{
  "n_layer": 16,
  "d_model": 576,
  "n_head": 9,
  "n_kv_head": 1,
  "head_dim": 64,
  "d_mlp": 2048,
  "vocab_size": 32000,
  "activation": "swiglu",
  "norm": "rmsnorm",
  "norm_place": "pre",
  "norm_eps": 1e-05,
  "positions": "learned+rope",
  "rope_base": 10000.0,
  "rope_fraction": 1.0,
  "qk_norm": false,
  "attn_scale": 0.125,
  "bias": "none",
  "tie_embeddings": false,
  "parallel_block": false,
  "init": "normal",
  "init_std_qkv": 0.0239,
  "init_std_o": 0.00423,
  "init_std_up": 0.0239,
  "init_std_down": 0.00224,
  "init_out_by_depth": true,
  "optimizer": "cautious_adamw",
  "lr": 0.000734,
  "beta1": 0.9,
  "beta2": 0.95,
  "weight_decay": 0.33,
  "lr_head": 0.00649,
  "grad_clip": 2.0,
  "warmup_steps": 405,
  "schedule": "wsd",
  "decay_fraction": 0.309,
  "decay_shape": "linear",
  "final_lr_fraction": 0.0,
  "batch_tokens": 131072,
  "seq_len": 1024,
  "doc_mask": true,
  "train_tokens": 694800000,
  "steps": 5301,
  "dataset": "wikipedia_en"
}
MLP neurons of a small language model. Each row is named by its layer, matrix (gate and up: input weights) and neuron, and shows model dimensions 496-559. Each number is 200 + 40 x the weight over its row's rms, rounded and kept within 0 to 999. A neuron's up and down rows have the sign that makes its largest values positive.
After each neuron's rows, "fires in" lists the words (lower case) most often at its 100 highest values on Wikipedia text that the model never trained on.

L5.gate748,189,269,214,231,190,202,246,237,206,172,163,170,184,161,113,165,149,186,212,226,223,179,160,174,252,206,201,196,207,195,265,204,209,158,192,281,199,240,260,247,166,251,182,214,151,174,209,139,211,118,182,180,185,132,109,202,146,231,205,245,214,197,237,205
L5.up748,230,150,112,177,185,162,253,230,224,208,300,190,201,207,223,233,154,260,231,194,256,177,179,242,188,162,187,253,222,193,163,226,222,177,180,165,127,171,195,280,198,232,185,249,206,193,184,161,290,114,205,245,142,188,202,263,179,221,229,219,237,230,197,196
fires in: "for", "at", "from", "attended", "the"

L5.gate1310,235,192,209,232,267,204,220,242,107,269,141,188,159,152,272,216,241,144,138,162,247,282,214,250,227,253,193,214,209,195,232,225,189,219,205,247,277,274,149,205,178,248,212,173,175,143,142,123,266,236,154,207,237,171,133,205,163,216,177,147,246,205,227,185
L5.up1310,162,235,190,150,200,188,208,206,172,218,218,175,183,201,283,196,170,132,204,191,224,193,246,187,200,170,207,160,250,259,207,202,225,151,193,255,188,190,126,300,187,158,152,174,202,216,150,118,265,138,229,209,157,200,234,189,205,210,225,149,163,172,90,169
fires in: "first", "later", "initially", "then", "quickly", "followed"

L5.gate124,272,221,170,215,223,188,179,189,175,187,252,174,232,204,107,228,157,278,259,239,270,253,180,212,253,197,231,156,256,213,297,192,223,198,241,242,91,199,172,271,164,236,155,209,161,252,178,198,176,166,231,175,155,258,168,154,207,220,267,309,210,189,222,171
L5.up124,269,189,174,173,168,157,231,248,216,190,187,245,124,186,230,227,212,218,271,234,196,189,94,135,145,102,186,225,214,177,202,226,200,212,207,197,175,193,125,203,201,250,244,168,196,124,210,199,139,118,188,195,235,237,177,200,260,223,183,208,230,231,231,176
fires in: "of", "for", "attended", "at", "from", "degree"

L5.gate247,279,145,240,204,199,256,115,199,211,174,188,187,221,222,242,222,136,154,220,271,190,150,203,199,238,165,213,146,269,166,210,242,225,250,198,156,224,196,300,194,197,222,234,135,194,230,147,215,189,166,182,230,218,249,183,206,206,274,158,215,221,258,198,234
L5.up247,223,232,174,124,324,153,234,162,187,163,225,114,171,254,217,238,232,205,189,154,238,221,147,171,217,161,171,264,302,241,214,220,201,238,172,261,181,166,148,169,215,177,192,226,196,133,192,160,187,176,186,190,239,144,172,210,165,261,173,211,240,278,278,202
fires in: "of", "single", "number", "another", "second", "few"

L8.gate257,242,161,198,149,203,153,227,190,120,174,123,234,244,217,259,260,252,163,158,237,244,189,228,169,203,190,204,201,252,227,187,231,172,260,207,210,183,155,144,241,117,270,232,210,222,230,238,158,251,187,156,193,118,256,167,143,136,234,217,249,215,189,199,231
L8.up257,170,165,188,185,219,224,244,200,148,215,271,182,146,273,162,286,245,164,190,182,224,182,201,158,184,218,266,244,159,207,286,233,145,217,153,262,226,262,143,242,146,120,192,174,188,248,181,299,169,181,210,188,177,194,250,215,184,239,233,194,227,231,247,224
fires in: "2", "3", "1", "7"

L5.gate1085,266,163,122,201,228,218,215,200,128,116,185,129,172,204,249,253,191,236,130,247,203,208,232,188,147,241,192,219,255,96,234,230,235,217,208,220,236,179,223,157,238,193,186,196,123,228,232,202,169,164,202,181,237,223,139,148,131,188,177,198,163,266,199,265
L5.up1085,196,242,171,244,251,181,247,214,199,151,215,148,209,221,216,258,155,273,173,266,214,240,219,288,196,207,194,172,247,202,226,253,203,270,327,221,216,214,258,175,239,206,213,222,134,206,193,201,220,229,171,137,204,267,261,125,143,215,142,217,205,200,193,251
fires in: "some", "many", "most", "several", "other", "two"

L5.gate558,220,233,231,265,149,161,239,161,231,148,151,207,201,188,195,212,200,166,246,204,232,188,259,222,214,163,177,188,259,190,182,230,173,210,196,131,217,186,202,184,202,205,253,98,135,174,251,191,232,190,134,131,204,217,200,222,223,206,140,247,191,205,237,147
L5.up558,204,237,173,210,181,225,248,170,153,206,195,199,176,234,129,164,202,233,238,181,165,183,150,240,196,186,222,269,217,128,207,236,215,222,206,269,238,167,308,232,244,205,175,203,252,179,211,198,226,210,252,182,173,178,209,140,166,174,212,161,280,233,244,214
fires in: "march", "june", "july", "january", "winter", "february"

L5.gate1913,172,200,150,169,148,284,185,125,161,162,188,233,202,219,203,207,226,175,173,247,303,170,193,216,130,161,217,185,144,158,165,154,189,219,190,216,246,184,188,208,214,156,206,200,191,222,222,230,115,228,107,189,147,238,190,188,102,180,231,136,217,144,198,234
L5.up1913,151,201,193,158,138,217,98,222,196,219,247,204,112,219,166,163,305,143,193,210,257,190,187,169,153,227,162,218,186,199,177,153,232,154,158,173,329,232,268,163,192,264,260,180,178,216,213,201,191,195,169,248,203,230,176,199,201,44,183,148,186,223,209,286
fires in: "would", "did", "will", "does"

L5.gate1078,177,213,219,167,188,184,177,186,153,181,245,158,228,242,204,120,186,209,162,213,203,201,112,207,229,184,155,277,232,200,178,132,215,202,250,155,256,241,233,208,315,238,292,134,250,200,154,218,254,133,165,180,153,203,115,171,159,182,208,242,255,116,231,143
L5.up1078,276,202,210,207,124,209,161,205,235,214,195,141,236,204,217,219,245,225,198,226,228,181,184,170,217,206,222,209,250,220,207,157,141,163,187,242,200,192,216,191,260,146,178,222,198,226,231,232,219,226,158,199,202,223,192,174,240,224,144,183,235,195,133,204
fires in: "by", "it", "i", "on"

L5.gate1647,248,201,208,284,275,211,290,150,111,121,219,185,106,213,187,208,235,196,245,212,190,195,162,131,222,165,177,192,236,163,149,296,234,177,253,175,144,172,212,210,245,225,185,241,202,200,225,121,174,185,210,178,166,218,186,238,159,207,222,181,186,230,225,195
L5.up1647,193,241,172,245,192,193,189,146,152,141,248,258,197,167,180,192,229,180,199,207,263,190,174,194,149,239,228,214,194,209,194,194,86,218,224,192,168,169,243,285,260,246,186,192,271,168,226,196,177,273,161,173,234,286,202,143,197,265,258,200,184,251,149,190
fires in: "as", "both", "of", "between", "either"

L5.gate1293,271,140,173,183,208,203,151,212,180,205,135,189,157,172,276,191,201,227,248,222,171,257,200,221,231,257,199,190,196,178,149,178,264,233,199,123,197,234,253,111,190,217,198,264,162,178,241,169,171,216,228,131,201,219,157,229,112,150,176,238,255,190,153,156
L5.up1293,261,230,152,144,271,216,224,217,167,235,229,195,236,242,152,240,239,228,197,175,212,216,141,222,192,200,217,156,162,216,199,94,133,167,175,152,169,141,161,227,236,112,186,287,211,248,217,219,141,227,186,154,220,220,195,219,138,249,153,202,245,241,148,194
fires in: "in", "i", "it"

L8.gate1997,188,189,222,193,299,219,187,195,226,118,158,189,124,109,177,187,180,103,234,151,241,221,223,237,205,96,254,239,197,209,273,219,197,178,177,146,228,173,200,206,197,260,228,183,139,121,185,185,225,172,187,232,224,208,144,125,225,208,139,187,187,179,206,221
L8.up1997,174,160,226,148,203,179,194,203,153,213,183,185,136,113,231,134,253,182,272,209,203,188,194,182,221,154,223,237,218,195,163,201,201,235,138,176,235,246,211,191,216,154,190,160,222,165,207,218,153,138,193,153,176,169,110,192,73,208,154,167,232,277,129,234
fires in: "of", "number", "variety", "are"

L8.gate2045,139,208,215,142,214,187,260,208,183,216,260,151,208,210,148,232,193,221,285,255,192,169,176,168,213,210,143,275,205,258,204,169,214,256,241,227,156,208,160,248,194,248,186,207,228,178,211,189,212,161,203,141,170,165,149,281,183,166,303,234,160,230,222,247
L8.up2045,203,208,181,206,218,217,253,235,277,256,244,222,172,175,104,251,243,156,239,292,216,159,207,225,190,238,205,227,202,187,238,244,226,151,170,241,156,96,172,182,216,258,262,244,142,197,244,177,192,244,224,190,244,201,208,224,163,230,176,259,178,151,132,176
fires in: "of", "on", "up", "for", "produced", "directed"

L5.gate891,229,197,192,159,250,241,222,177,151,219,110,223,218,222,277,251,218,220,194,216,199,220,176,234,178,118,161,186,217,191,127,232,157,203,188,168,205,191,315,133,104,212,164,237,119,177,127,182,173,219,221,144,218,205,216,160,134,268,232,179,177,202,135,169
L5.up891,233,97,151,230,229,192,253,245,225,178,211,162,237,251,187,142,187,241,229,268,186,144,220,138,253,183,233,219,213,225,168,165,146,193,232,231,194,211,204,186,120,228,286,164,199,219,140,225,160,163,178,177,122,241,244,211,146,253,201,123,151,207,241,228
fires in: "1", "1ª"

L5.gate1524,221,191,203,158,169,160,203,223,183,195,261,164,199,124,203,195,171,204,158,220,194,187,165,155,219,184,244,279,288,239,206,190,199,222,245,214,177,234,158,198,178,199,171,175,184,247,194,206,156,194,213,209,244,144,236,218,159,179,195,253,138,198,169,188
L5.up1524,237,282,155,205,146,199,249,250,216,162,180,193,190,208,260,268,243,208,246,239,249,245,222,219,267,194,210,220,203,238,209,252,168,220,177,195,177,220,201,262,259,230,265,286,174,157,230,176,205,197,185,191,201,240,200,134,217,188,209,189,157,138,189,207
fires in: "of", "as", "s", "to", "bef"

L8.gate1837,219,213,274,264,252,142,128,219,209,167,178,270,142,201,152,181,198,213,137,246,207,234,214,157,104,215,216,185,249,223,283,225,175,243,138,172,91,199,251,217,188,172,125,210,235,190,151,181,176,205,179,159,252,171,231,187,119,161,209,208,294,184,292,217
L8.up1837,182,230,216,218,202,228,192,198,210,180,262,228,211,163,202,160,276,176,210,182,223,200,220,192,168,170,193,145,148,210,222,218,119,255,173,204,171,225,194,200,208,147,270,154,192,182,237,201,187,231,183,172,195,185,185,153,121,220,145,164,183,119,201,192
fires in: "on", "of", "in", "released", "with", "from"

L5.gate1027,173,227,298,206,152,145,154,237,170,181,207,187,300,131,213,217,273,151,197,245,254,162,171,189,291,190,212,198,270,208,193,164,196,225,188,242,230,293,140,207,172,138,170,212,244,242,150,207,171,179,196,148,247,205,200,123,178,163,178,171,177,265,212,208
L5.up1027,95,173,174,123,172,122,224,226,231,215,267,214,174,203,158,232,157,211,235,191,205,142,168,234,163,353,246,225,171,186,166,130,235,177,247,180,198,186,152,245,235,271,167,245,188,215,230,204,143,133,238,222,212,219,200,200,220,223,233,184,235,112,215,258
fires in: "of", "the", "as", "then", "bef", "former"

L8.gate1008,201,213,225,247,231,277,213,208,184,185,162,236,222,204,263,170,169,196,213,220,258,146,202,260,205,171,181,205,211,183,277,154,229,189,142,164,152,243,190,226,234,288,145,196,154,187,247,250,201,122,122,264,165,219,163,170,169,114,110,216,247,201,258,214
L8.up1008,178,203,223,234,193,225,199,223,192,198,194,225,185,179,283,181,233,185,253,196,218,159,217,240,173,143,134,192,214,294,233,193,245,165,124,272,212,244,182,202,157,274,224,197,176,170,156,180,271,238,165,96,139,156,196,206,226,173,173,181,192,213,127,216
fires in: "would", "that", "which", "will", "sakaguchi", "again"

L5.gate552,149,168,153,245,197,161,288,238,123,121,185,140,136,231,248,350,174,202,188,234,262,238,170,233,189,119,237,185,294,259,247,176,215,172,186,203,241,272,120,212,269,175,170,148,120,198,174,143,162,218,135,155,226,246,181,203,249,215,217,183,203,170,203,219
L5.up552,191,247,284,209,216,206,170,217,186,197,176,239,237,115,191,215,193,163,153,271,252,253,198,134,207,217,152,238,206,206,162,227,203,144,189,184,172,236,260,194,234,162,135,174,154,220,240,206,206,179,205,215,131,218,278,135,161,239,143,225,140,227,258,229
fires in: "other", "a", "and", "several", "various", "who"

L8.gate299,210,254,191,214,214,173,200,184,218,173,182,187,182,213,198,219,214,195,274,227,180,195,243,245,148,173,241,250,247,222,239,244,218,145,240,232,164,190,158,168,192,222,152,147,200,151,203,232,171,163,204,221,215,203,152,178,196,131,177,205,263,163,241,180
L8.up299,173,117,157,167,224,170,105,161,172,182,142,180,207,232,224,162,279,241,218,216,269,224,227,185,200,175,168,259,202,141,189,220,184,213,140,196,238,267,159,261,211,184,237,166,284,228,180,263,161,163,185,237,203,275,131,166,208,268,177,205,206,204,249,222
fires in: "of", "in", "to", "through", "near"

L5.gate961,186,149,214,247,130,149,227,200,167,224,161,173,214,247,213,221,244,192,160,173,199,224,185,225,220,236,201,142,165,181,206,161,186,224,212,119,166,210,159,186,145,192,165,193,190,262,201,145,187,189,193,198,233,188,148,146,162,169,256,221,144,212,158,188
L5.up961,177,215,196,224,143,173,224,213,192,222,240,178,117,243,207,229,188,136,195,213,257,251,197,232,198,184,250,211,239,193,190,171,227,168,242,149,198,199,202,149,258,203,210,205,148,212,192,201,170,128,179,199,249,174,139,164,192,269,259,214,205,203,139,116
fires in: "first", "later", "initially", "also", "originally", "second"